Part of a small language model's weights.
Size: width 576, 9 heads of 64 (3 for keys and values), 44.8M parameters.
Architecture: rotary positions, no biases in attention or MLP, tied embeddings.
Training: 923M tokens, 7148 steps.
MLP neurons of a small language model. Each row is named by its layer, matrix (up: input weights) and neuron, and shows model dimensions 32-223. Each number is 500 + 50 x the weight over its row's rms, rounded and kept within 0 to 999. Numbers have three digits each.
After each neuron's rows, "fires after" lists the tokens most often just before its 100 highest values on Wikipedia text that the model never trained on. A number after a token or word is its count.

L7.up799:460487443470560513491536531531599495482565480546466491479555551497505412472505511482517449481610500464484533458575547491593529472491428440565461471473462500418527530482499506616475484439528500562467354405444488575442532503575547532423473514557471568402500455552570504482512517489470567561486418474558525521442543450572510511503464554428574482479481519560526517444573474593484445503543554460506534476464430485477535462474531468568539572478485534410508516405465563474483510503497529507585487451493476536471466470405474549446500478559582532490513470563497495537492418428517464441
fires after: "," 45, " one" 7

L7.up2247:557499484510486568503499428556492496448477444490489591471526498538400548422536521508475463495494421490552562525548528462402489513479436468529485474467516417538571492446518480503471537510410607452448446500497552481464529551469649476520551565645536541521554481454532609511582503495483423577519462542516482565582499443535563471446488422512495482508488549460486518453429528558513559490604548528491473496469545456497508493538511416541515477442611476622489546420502461463560459550499480481468429504582568494529534454425631476464487468497546470541469417496450448498543544528447467555
fires after: " " 28, "-" 14, "io" 6, " The" 6, "S" 4

L7.up924:572467504481523478539579452401564599464526454443525461454533526481468531483558464482499407485498506426530622468539575508509434499481437539556442414461528597476509481529498507580526549541487525490542422502493542459555492450465635462543526522482546531484487489483523400537478536476405451408528526405491534608515521446561643544564567543487586516442460503481499380447453443501502543475568545537456510530420452460523529425514466428585480539345505537563516491359536513557521494529495452538568513443541507474540556475417550461489511586518462602526501517537443470396531561423462397442
fires after: " " 50, " the" 21, "The" 9, "199" 5

L7.up856:483525438557483527467506473507559413462497586435473502538536399535527518617519452408533517476483430509450529443516519464520465593479487553413502517433456532476653478462509547523468553463615569437454457505477664536483480424601465453461490526498517535609501552465519542487517548485488581615596520439464449544530474442468568469456617460502517425470452478464495514529563514518524458558521527437471644474492533466485516425595441446517538586519524497549447411481484451523513486485562478536567476556504500543501502475498509531515522497532516490548566514528482468560506320541478502522
fires after: "H" 47, " |" 12, " De" 6, " H" 4, " Mu" 4

L7.up795:476486402531539503514500484525506534537476458572478487490541390448437525525544579464575479596543445460462512533462530517507573529520452462505478466511511453357525337456493584498457515518418488514504364568512451486527560523458461420517596444530504498466507586463501496480520500548467533549532550503479515569477506611507507478523520581482477441494441534449591545383474440509438488596532527551507492474604499518448518515433421524481546538530522515542535435485475498527524514500457538534501446540492551520518557520433527463499454477585473423527420481451499529484515533517527612566
fires after: " of" 18, " New" 15, " St" 9, " from" 5, " B" 4

L7.up1049:531512531591404489584466568511538523423519540534510437532574497501554475448485417525546469493578457506493433511469494484435451548527467512553453490587529571470537482549485541557610477511479518483507551524576522458524552393511431498465512400535420536475449470468594530520488605504586577471602462456555543505506531485513489527532465592398535513455464451669635503436444417552463514456588557453487418559466467459452470485515528426530474509481522434483422523577440480546422576528499501515525426542468393533538555469476592449471513462495514499552484520555447358494503573452505596527
fires after: ":" 67, "–" 7

L4.up796:541508506599418467624544398455516482489493464499481499556537465542489453532541421511461491434455431481502412387507499465490459532490486540611497600404488463516523567524530516562492437473444588495472522470408521435460582473467474575437464451497477545486528507514513494519459472620543454586487470472561571424553591486478457489502522502582550509486454487562396421494506494599531540500607420536453579478505525454546579462428499541444447484467537535460379437501454472493592542544514468451568500494546475403530478584458485443470483501481525511519500493379444444513404447447519497542
fires after: " (" 15, "\n" 10, ".\n\n" 10, "\n\n" 6, "===" 6, "==\n" 6

L7.up973:530528503508537438520481506521558516427516482445492568531568581462403511542554475434556449478373433516474527498468437515485561436458562570517486417526463562414469501504484600483538506485471568560456520571494434468512508515550480533493554500484556508483527480503669550512544559541481451562513451464462489426518566567503465492590439560535485477491434544472495528558533543504442434578572535527477530373516497372605553439505486437606543499432619445518437516483488527521471576519471498479588492609560445488547451586462593443485522551493543412520516472471475489393492543575498499629
fires after: "|" 47, "==" 17, "-" 5, " " 5, " late" 4

L7.up1256:506431518426489558556544491468495554537496504475448452509550448379566502444556447508447546553514501443431522515515574525562433498568477536551460398496573492439439456488493525498523510524542452539586517433454526437458512488499586441483527515581469504580523535512562457480509538535523380478548473525482492476417479493621461472517517573553438559579482488424544529489482495387460476498495539498585642511453523493503427531563500455597536466473483516473486469471467493513552509462489494472511557537456570568412537438429440576549449513589505507567445470492482411513433521458486496441
fires after: " " 34, " M" 12, " |" 11, "." 5, "m" 4, "am" 4

L7.up1900:535522544532444490477545459592591540469483529433590442401514543553486551527490494504450482521528376468522595452530509416442479533471446503551459489534448494530450566401442551552541578592442528439438470531396525478468587490558527493437509516461547570504427505556532540546493532473525509428578434543458484498553519420472399487536569488451608468486499466534606530392477501481514528517524546579456565463437594471544575457547472467481533460544496567547481514419591523538515570441503545495575481523524544476580472624470539517535471593633480497490475459499509500501430602507457413548
fires after: " " 43, " was" 29

L7.up368:515569560542477443500495387524559474477499606535543507450534529520497515484466472459478531547457488406572484409585523417504524507417521500615492468437476536434467540535522533511505514443521590579469545451422568332490536514513587500479584471477527494376465462561531599485538529470400418458494497582531549459548565529506474450499508588479529467428410470501532530486509424500462424450483477440580500541465501473557512460570481499490559499484482492507465553492573467389466480500578498509430560567484474612433492511488476444523571589507598496528436520453469430512399454432478494537
fires after: " |" 47, " was" 10, ";" 4, " " 4

L7.up1416:418519414469583557558503465558490527556475489509501606462508527596490505510603512436429469471502504513519433468514469511603561455533463541473517521460601477588514420553528603521495453407554492529465496486428507508469476560487457512501479516507540398491463517525515503485520508527575451578490501377493542534531508470524524465497615608514473531436448508549528571417514454504467494487464505542471560405550513398552562513481485511584428479583524533522483503374406484461470529503443536534505520560598435513476541522466526486505488490587539486522475404509473506554520578512539477517
fires after: "," 29, ";" 10, "-" 10, " and" 8, " " 6

L7.up2151:486451475490525475478460464522501414524564516531482485468546508456543498498577446399468528438467500548420481445489507530583489493515379448492482518491463460548426526547409525450347503448639486477506510487512537479484505520545525512488483541580442375588539482510494521576472508469499464638419457479476563556430456545530447543520496475473399529563468507459460446511519467546481474504511543498450478500540548505505487613490565536473458473487540529414508537452461521482469441437469502507557532480580487440494473423450437515420556495476491462522535496554539532523536494492536549509
fires after: " in" 19, " to" 19, "," 8, " and" 7, " until" 5

L7.up511:476468516534495368575565499403498517411477513440664454465545560565461567464473451579532554472527569524526472408489546526484489478466503420518449410505488490446549484458447534472551518503475496583438449514463460455580513578512548512525497481590471426485503533483574480522556497475454490516460553532542519619501517541554510531399497474528562491439472479430466525582444475448454486457445514515539549438387560450578425524558464468502454595412474499504509555472420553460474581501538488457437417520547503509575488497501520500573554510509504529506561565471562489516408509600489487478
fires after: " " 41, " Qu" 7, " Q" 7, " Dom" 7, " sem" 4, "Qu" 4

L7.up399:405445509512484427485531486496451557385423538463525460526552408503440460429497522513479460450567492483504452418476521512621547533453540505503481515483474562416533485475422497476385534495465503475540517502493508462483456500433543515488430438499506452461448534567497477452595520481480531558554427450513585582506441422549463479501463508413503525487470511516461508506472416532570365525478476460549492501446465516508484555551556507473457465548557494546507537482540467429470371464580441506542525458552569573399445562496485538491498493507551435461483482500530448469466454562463609578
fires after: " |" 27, "200" 11, "201" 11, "-" 8, " of" 6

L7.up2016:419588568477523519509525504524468540470523519489448534463566617503550502430505394438547499535566404465552551511508497359447449514487611487498494511493495444400505545486524552516492483519599519439571502522514472462506449470531517555408510513598548448443488550457462536459540526471551458513614506514553506501563535538553546488536494689491508541537452504525513578461542539606540474573391474497394554552552468457526467496457548454564591466507552471520521459512550519494496468557502574536605481401550570462510509482430504439507573457494565426518459431466363535584538508512535516460
fires after: "." 30, "′" 21, "°" 15, ":" 9

L7.up628:457386473549538525551476449521573514481515527493493439536538521608457420555487571504521545568526543526504478439469499522414413469418608508458477506486478509467437520522516572477521477444465532475567525511424509422515509474567445475505620479535437590561451538512480498501517532581561512497446519496457496484499458565538523479548549526511540513498595501588519509415592445447496506588506612469591537529475458478500509436460496473413541531542525476499412522547564606541515542402453443636534535504556523473510505509489466491585487607542535488455547507433534459429466553497441475515
fires after: " |" 43, "|" 19, "-" 5

L4.up1585:470531378465502512502519590572590459497542488400604531499569521450582530461536523543514483436465474397418448460473510496546515517447508528521423427507599479428527476417495485462458480602421494480528428461490479463441517512465491498491520522584505492477501533532497449492439496462574589464549506517481452413486520546417457500529570499570456432518489471434548546512536548546472502495507513456512494410578544513488472480581496500444512506408478507585415474447473478429540480479527610444501526513458525523529549575477544454490453438533539583577520373535495357608473541578512465548
fires after: "2" 17, "0" 12, "1" 11, " Mac" 5, "ó" 4, " POL" 4

L7.up174:422484527521638502439538567455555629491473394490569437562514477494494517573425499464510500517477470474365512505476399447488559577445536447539499476491514514463458448446518599487508609437517486481528442370447478419642603544491478489533446574517501512508506540567468516507444419482547480448444485504452484554546553546587491540525493459549557511491449484525483512457560505480475520516513462630418500521542543537602506579509512478520483491474543531573470442487584488467523501472521470488506428527478516496503528581508493472542447475515596491595506476366542594479567469475522530570
fires after: " a" 18, " the" 18, " (" 16, "," 9

L7.up944:497535473575442484573461393462569497475538474604511451512538509570444563537615489418536518531414464569516532399597408513511558585461565483509496455480448468497534540501527505517494509495442524526512483451491505483551469496631430475497514529464551543495495558548448608509573596635451477557488424571490507494544504552544428549459494451450513505563538532600482456468508450589476480593489515598449528546595491398549462478553608441587570457491486530428561486490488441532417498517420523483460449547477575495501442483462468444404488572422500409520480530471480534521496501414543453565
fires after: " on" 29, "On" 26, " On" 14, " May" 4

L4.up806:472538479520532479487606461501498560513436548460430458556524497431450496432555511552484397504473426554417478467529518446501525540553545605559475530478538485386530486499576530524489453452490620501614482545395539522494561488442488516505522526513531498438441527519568480528539453551457544456507472490474611534523463508448570570457431460497489535460429588484592501448463429577481450501589499526491584485470477472475562479567500507401536519473529546570477523502477547481499602541534487460560500459603490447462540467460503414479507543525545485559458514469451539510531534463472557517
fires after: " " 93, "–" 5

L7.up222:452473516492531619480481529554576525480458508541577442519538429456514506624517441440454488500468530425470474423469457509521502454509439568515448435527490480494513553550442515632485537554501564542414452464431440489541489382534448524472521452573470423380464533469510515536487428592505575426464432420443549569628578462510545498487548536495579502491439557463525527535546487463498523513543497495436513503480544506532533505489567453539482514443490530486513416446534444391537629509470475472537500471509506513489541484448540474404487489460612408547434452452473603549469411488526467503
fires after: " the" 86

L7.up318:463455515688535449509529354497483498488567520559512521483545464561431523499535523578453506451475411525501483435418590496494490484425581376535447570507431419427517515516508531537515469476527519527492460482418489434564475495554588511480421502508492553380619551538538466487495505460503566555411466471583527539503519520508568566456530531380520475427491574490603493476581505566432544386432492553473399572476511359524440550461416458447486434525473551556482512498490530547443517531430517482483489495598505473516575546475491471563540564525416541437496538484539475472503531532470494604
fires after: " |" 33, " Cl" 8, " No" 8, " Pos" 4, "|" 4

L4.up2076:521638491468555481575447530558483431481563488609535539454526436549551526543501512514559455506540437366403504536628507485573471479411532460492455559530491559399570478479542524578439455506505513465538416460512536511497531437554500433535453484543426438454486582449537543578501506441568539587579508498500490486478484535481624376565439548463435477516513582460567452438488437486383456548500550474450504418532457463524408563478465440486467549506497424514461489490481495409434505430532454486492593507527496492543559512518547475546536575548489477488435472429517528526460472553423517563
fires after: "H" 49, " No" 6, " St" 4

L7.up1227:503546474527585519464486471520446435392439539451540581497540591560442547494429400521508483502511510440475513457444567437453513535518488486557467388516496569520474498493584561506501516447477547508487538499475515492465430485557470514507574640500535424516515428437446484554494487540511583458495527578585566490486549525590447568472561496598483488474449469404467482544584534601509519457500592489487488518540546504510568461512435482482516539467551464422509482520549507416515545522515551503479475566474477472527495628444576416441477529510565462552395575492516453440537497546482447501
fires after: "==" 50, "===" 28, "|" 5, " (" 5

L7.up1252:406498443541548458484462540464553552489519545518486448559546444494466502415452481487419458551394482429496457451439473550578569504488563429510438601539423487389504522473562533503476526517496446468469434481511623466519470524583394558482502512488564567562494554552522523519542497430472503535451475527530501561461532633521460516436489601464490568499484511558485522465509525600502544453548498519387490534507483532461535504520474544500589644416478458550514478459582421545432526451542584469592450572462443505484524580473509430460489549519438416573436507475462593519477570490466500444
fires after: " |" 28, " a" 9, " (" 9, " " 6, " one" 5

L7.up923:567571547446452426407512534544447517479450477532538626509538420510492527512514466448413515527443464506467527472439517527503460556379533571626500513515500504504512547449391572529448460550449489477571469557457401539437502572555597502533483517595496501488580618507521573577471528512565418431534459483548470532515520521594524483544405541499470437473534557442553552441409542495541520561569425518435500519537475474489479512522411449547568472386525478472440518442515478467491465517516464447554469486546563461533433568439514460484562611538471442552456488399387503524453530490478524503
fires after: " |" 50, " " 12, "." 8

L7.up2168:509411463450522510563431389452585580500498426533529457460554611462480586530424480508564541490550474453522570475504490515492563463513496448457448499533524503451572510460518557472495512465480508602433548445490530419564511552422588550504527412468452348562472428498584529535459526518474515556469532426525581507433519496472538474476512578496494512486540513515603501488541481483378486456415518571475549424382469492546468458464495514526462564508451434504489454564526498555458499563468568513523534550538490479500537452461470439501455529537547518453465494539442484610519545592529499572
fires after: " |" 29, " " 23, "199" 6, "0" 6, "55" 5, "1" 5

L7.up880:528537489606564493511533418412572444451472438470518530538549551589480504480579474477503506495471419534514473436570507495442428527524434506568487470426487525529565481434425472512512542543548559487553465661434450540487539528509484539574480580489465464538542586423507487568450452563499519479535437505533492508555427522533436496520526439546492532499452517508464356566559485562512487427527390559528522555522529494585564442531555469482508476495504431503500473544398410519544558525507487440605473418576474442428507587440503490372502545442483473494454507495513471487571475545501471500
fires after: ".\n\n" 25, "==\n" 20, "\n\n" 10, " ==\n" 9, " \"" 7

L7.up1710:445488477489581518567423453471511580429484400488561503448530514591435508413448484492443436537446516460480610550489528536524560485326555490534472425482489464510495511532552483502536570472499599487509549539490464457562563499531450481590592456492470488513456422580568614466557557560495447468429397540557511492537617590513457487482491522432486573421361518570507528493449490529525468568517580506585554527394505417448374493533529514601491431554592567483500463535528606506556495488474445511418527636522501536512475517506550484514468502485511462526464452475484519444493442468522389592
fires after: " |" 64, "|" 9, " " 4

L7.up1034:451498435506511640525511410440585465461514609456430464536510515532521500565571477503483505548488516533494494482555551493556475493563506544502480525486481613553434484518477516560493516454590521589537480447521485421524489488587540514446527533427448528534584506472502396498470482512545589570562498493546453544503473535505562552490443456500566495491508529586566422402449570507429504443474463485524425461461484485612425471486492484609491446495472491466475413487526602567467569492511556512556374561529497431486497529441556452495471522511465500625500437516564469504522520520569499496
fires after: "." 38, " |" 26, ":" 4

L4.up79:538512493506542482467460502508549541453495597532507432447576508488485496477513494437472521465589491467496524453505528525425443473517478447519452466423487582528528516542423610454534533475587412531467454495432575437486431487561399535503530572526462410452528583398524512550476530514419528519556444517491535540549524556572565485525515437461522526541480568494510378492449505554529584522512621470490543368427546496495539429516505412581576501502503526490450512483508538529518573547610475621601550464541475408542525526421584534470506489403518478507527463444444456544490466524519511496
fires after: " one" 31, "%" 8, " many" 7, " some" 6, " most" 5

L4.up737:428554474414549395580459420582524537389465491577627569518499511588419434562505542541580453489505438458477498499443477552512529515404647565422488374523488560504557535507501507520404495496403505469545530438429492462512540434440497402499473559559507520522467495512566489545520548397553518534519505594553513534628387537491532505503523601512460491484502651448469508523497482479476472541602563443468513527493555456499583481499523515531585535488497514572488463433563535465415475567534450477544470527529504501518622503480508476503484617514487543396582498562515463517364542529619493511
fires after: " " 36, " wh" 6, " W" 6, " Qu" 5, " New" 5

L7.up233:469472504508550510594554511547492477454472402467519532517582551581450541534505515495510504553414459511518532470533524483443395585516523560527492501411487562468532520585518481560461477478477551473566422479493511519452497472515475462528545575554497489564447508453511591505502401472507480505568492537489515517531456521551463471532559538491526497575480556452515403473510508534525525479523528478517475557447595520513590545527476503485543473507502467502524470517534503445591536517549495454539460514548473387503448516427493399419418594458506498483450552484555386522511485534510447578
fires after: "," 33, "==\n" 8, "\n\n" 5, ".\n\n" 5

L4.up1405:451511503637524488551462406537545529481500456439476459568562436423510445521557479419515565486517414511492515455521495509523519467412412454459472477467566489506525466494506531526549543477544563451548490453486512503483492501452422359566520593481568521495407565512576480510547580519477546512554493470504535520531633518428494395510465485544400507485406540520530517514534350495478525570469517513468658566499561461531540472473508519576554487429402510596529475533587566464475438484451532545570489466566477482526524517495512526516580555480560588518559523507509508519563493568429496501
fires after: " " 91

L7.up9:491453501511484409494512516429496528478440512531505426559564469595540472417541478499491479510516419552472594398494491527569419488448441590510505505472580470540572507462420595530436486560508564585437499430527462457545540519536475462456470505495490381451426551522481555531514539451439483441504372455591546536568519499507512500464481544488638453555533493496484527427494500484490561478542562502488563437506524457486477486551414457503522516505527512498492550496490512477576528481466458633601466495486462502445548491482487378524556428428468556496459530425557587552566579501519527483
fires after: " " 37, " -" 10, "0" 6, " Hy" 4

L4.up954:507533509581563562368496547469543446502439481523521549489528404433505524554476514500480514513551393499520466441529596456562488485512512481531429482408478500514478552526549509525500473487492514523521463572414491462492560491451536488497594447528378459446618472515492614516502618518508596516478458473451475499458481464579529460619398514469505451406378496478507483493528495498446428507352539528432552458621485432570498462490470480495532527529609513563513490497587420517562558541512515429601465521561498515581566545369576498453533517480435491535373501479561589482553415438458547547
fires after: " No" 26, ".S" 22, " St" 6, ".A" 5, " Pos" 4

L7.up1863:506520485467533468550456422547547496487521527358400574509546570540515472533507482355484449550471512453441582423518507442504530467461495531595456484524512475460533479496564543496591556545520542441592486456463559488559505471505529487481515504526497446492519472413593556498484499564481450449502608488507528568550476565500558399526528624388509546437509501489556467433408474497463587480504484502531518523433447441410510407548474491580555421431583503508495515460527577491440557505518535568594508480584465484577513494506571461454566607527513457445470396481496532503525496548518549550
fires after: " " 44, "|" 29, "\n" 9, ".\n" 4

L7.up740:528521544602440473455483557438524570426471491510505463489566527477497496488465493456470505416626515476463490469634538582471511440430495529576493391490560479429477547439495526529541487512517566496418392522443532487484451501595486421519541449501471446469423417478539495470465424430511610497532472499573524503510628452520413511392417493520530488449439552481551438526503521501467528454479502446511531556429498453478528477651495546457453539473549510545488532462458460483506572448578467517567548506523539607557484508483569472502486562563484462529454439425538479601487423574436517536
fires after: " " 55, " (" 12, "-" 7

L7.up1779:486486508483505566510463522397432526478398396471445436526535466560490451538482540533465455506534556422469534410488569556510599532447623476487449460504539525469541509537631562521493569450463496524485401438443471535528596484437483483487554401544499566397512491544525483481536524551443482558607464524495562576547514514552530533628463609531447505515509510500500493438458435459503596586501546475556539504506425442446447570522570538524521455495485559658457516583497516513608549526519512447555535572461489547544512495504476410494419486553481526573494468407483532553487414443384510509
fires after: "," 24, " and" 15, " Azerbai" 12, " the" 8, " |" 4

L7.up1769:531487474508557550484462462562474547504512385578455519472525588491413495511530502515522464439531509515459505484534462504549511497493441528544477484493611501493504472553424521569482552503589521602404560438396568450664560511529540559517474460531526394449498428533534473479509511471414484481420476458499472534504477438602513533474456486422435493512499525502490361433449430424458474481545493538441544448456469469565474451556476453556516533426569415510377360397427581444494537540504511508507546421524474532549512484418452443523462473553515564528505567593460456574487590573418439582
fires after: " " 27, " the" 21, "0" 5

L7.up1760:585544473555462534442551475522540495541478430594468500423550483480553505549555550553462450476539480479530508482438461393507569512421485508490473568568500423409618524440443464499401467478561475611445560422506461560478494543520517502379515553573518433428518432518449521537557525404547545516404562463567519596566476472462568571450452528435614435376506486548496477610477509538433455491523505503518490523574549466501531475450480447514509469445514450422419444511579496547517558600531459500544423458512566513495519526449417393511482497520533537542485472520505561574425600505390534407
fires after: " " 56, "1" 4

L7.up1305:463434535469568433549560463418501516464492437486490463513536481530439569565490558448558493568501458524460486440470608528400416617419390516495469485528468550543563516415429459450506596493529411505513445534563603552493518433530573526503518454505497476504566560507553496541527419491447503459601464485419493530459401551518536470538521518478494476498503464509480427515514488485485467448507499506473558610423477485500514517484473480438451614442449459456537438498515499515572635478511492459554394561544425476456488548511512474419429589502454495492458573532473427496529499476590493520
fires after: " the" 29, "," 28, "==\n" 6, " ==\n" 5, " this" 4

L7.up1377:464619566559505483496511538435620469427514553366511441522530588530545436544507485475526521498538465409522543412510489443521520518562462619552466501456547425570441559502569613473572574506556442476509501595477495409550499522510471516449493545467451521549410523419476556442454491488528587449573510490515502483532507428467440502397436547420532526559448527555483454525493507549449525443547575567571559468517514503545510481545494557485423521477532516447407534468391494436509516588610514535518547504592380541540511502518431518597538490545460522485417548512548450578444470434548514491
fires after: " " 28, "0" 15, "1" 8

L7.up838:473485471594505481577537408468554523495526452525574459559521578509495549509499575505522531549459513443488448439622490429439498514520488427490454549557469425426498467451504525512538488511546480477463522486477587462536552507477449473441550517439541493526469447489496415482446463574424577582513514715496571519542496445530468550499511504591448543493412469524502461513473437492417482414515549473573504436436436449537508463593438502498519577534474420564483501534442585498525427527434560525479512482524502542507498535505502503441456477503564475544496488475611460527537501485601553605
fires after: " " 33, " |" 22, "0" 11

L4.up1484:468514428553527511468636421418560544367525493452597556447546451550443465448522522516554471474524435522516450498463427457529436535486496523550481433498538484512468500554511501528566498504466568530497431481495585543465497558493567489515542523485478575488479462454558582483455482532549506493457494559489485421540505527596545418493502586484425465519426579508404539520502508473555581581622545436523635505421437483483557533604517487523512543553448529495458526475406623502463511462502515499538519576493480564436524487514477429449610478535527479454584463462520395469464439533460500446
fires after: " the" 36, "," 15, " in" 5, "N" 5, "|" 4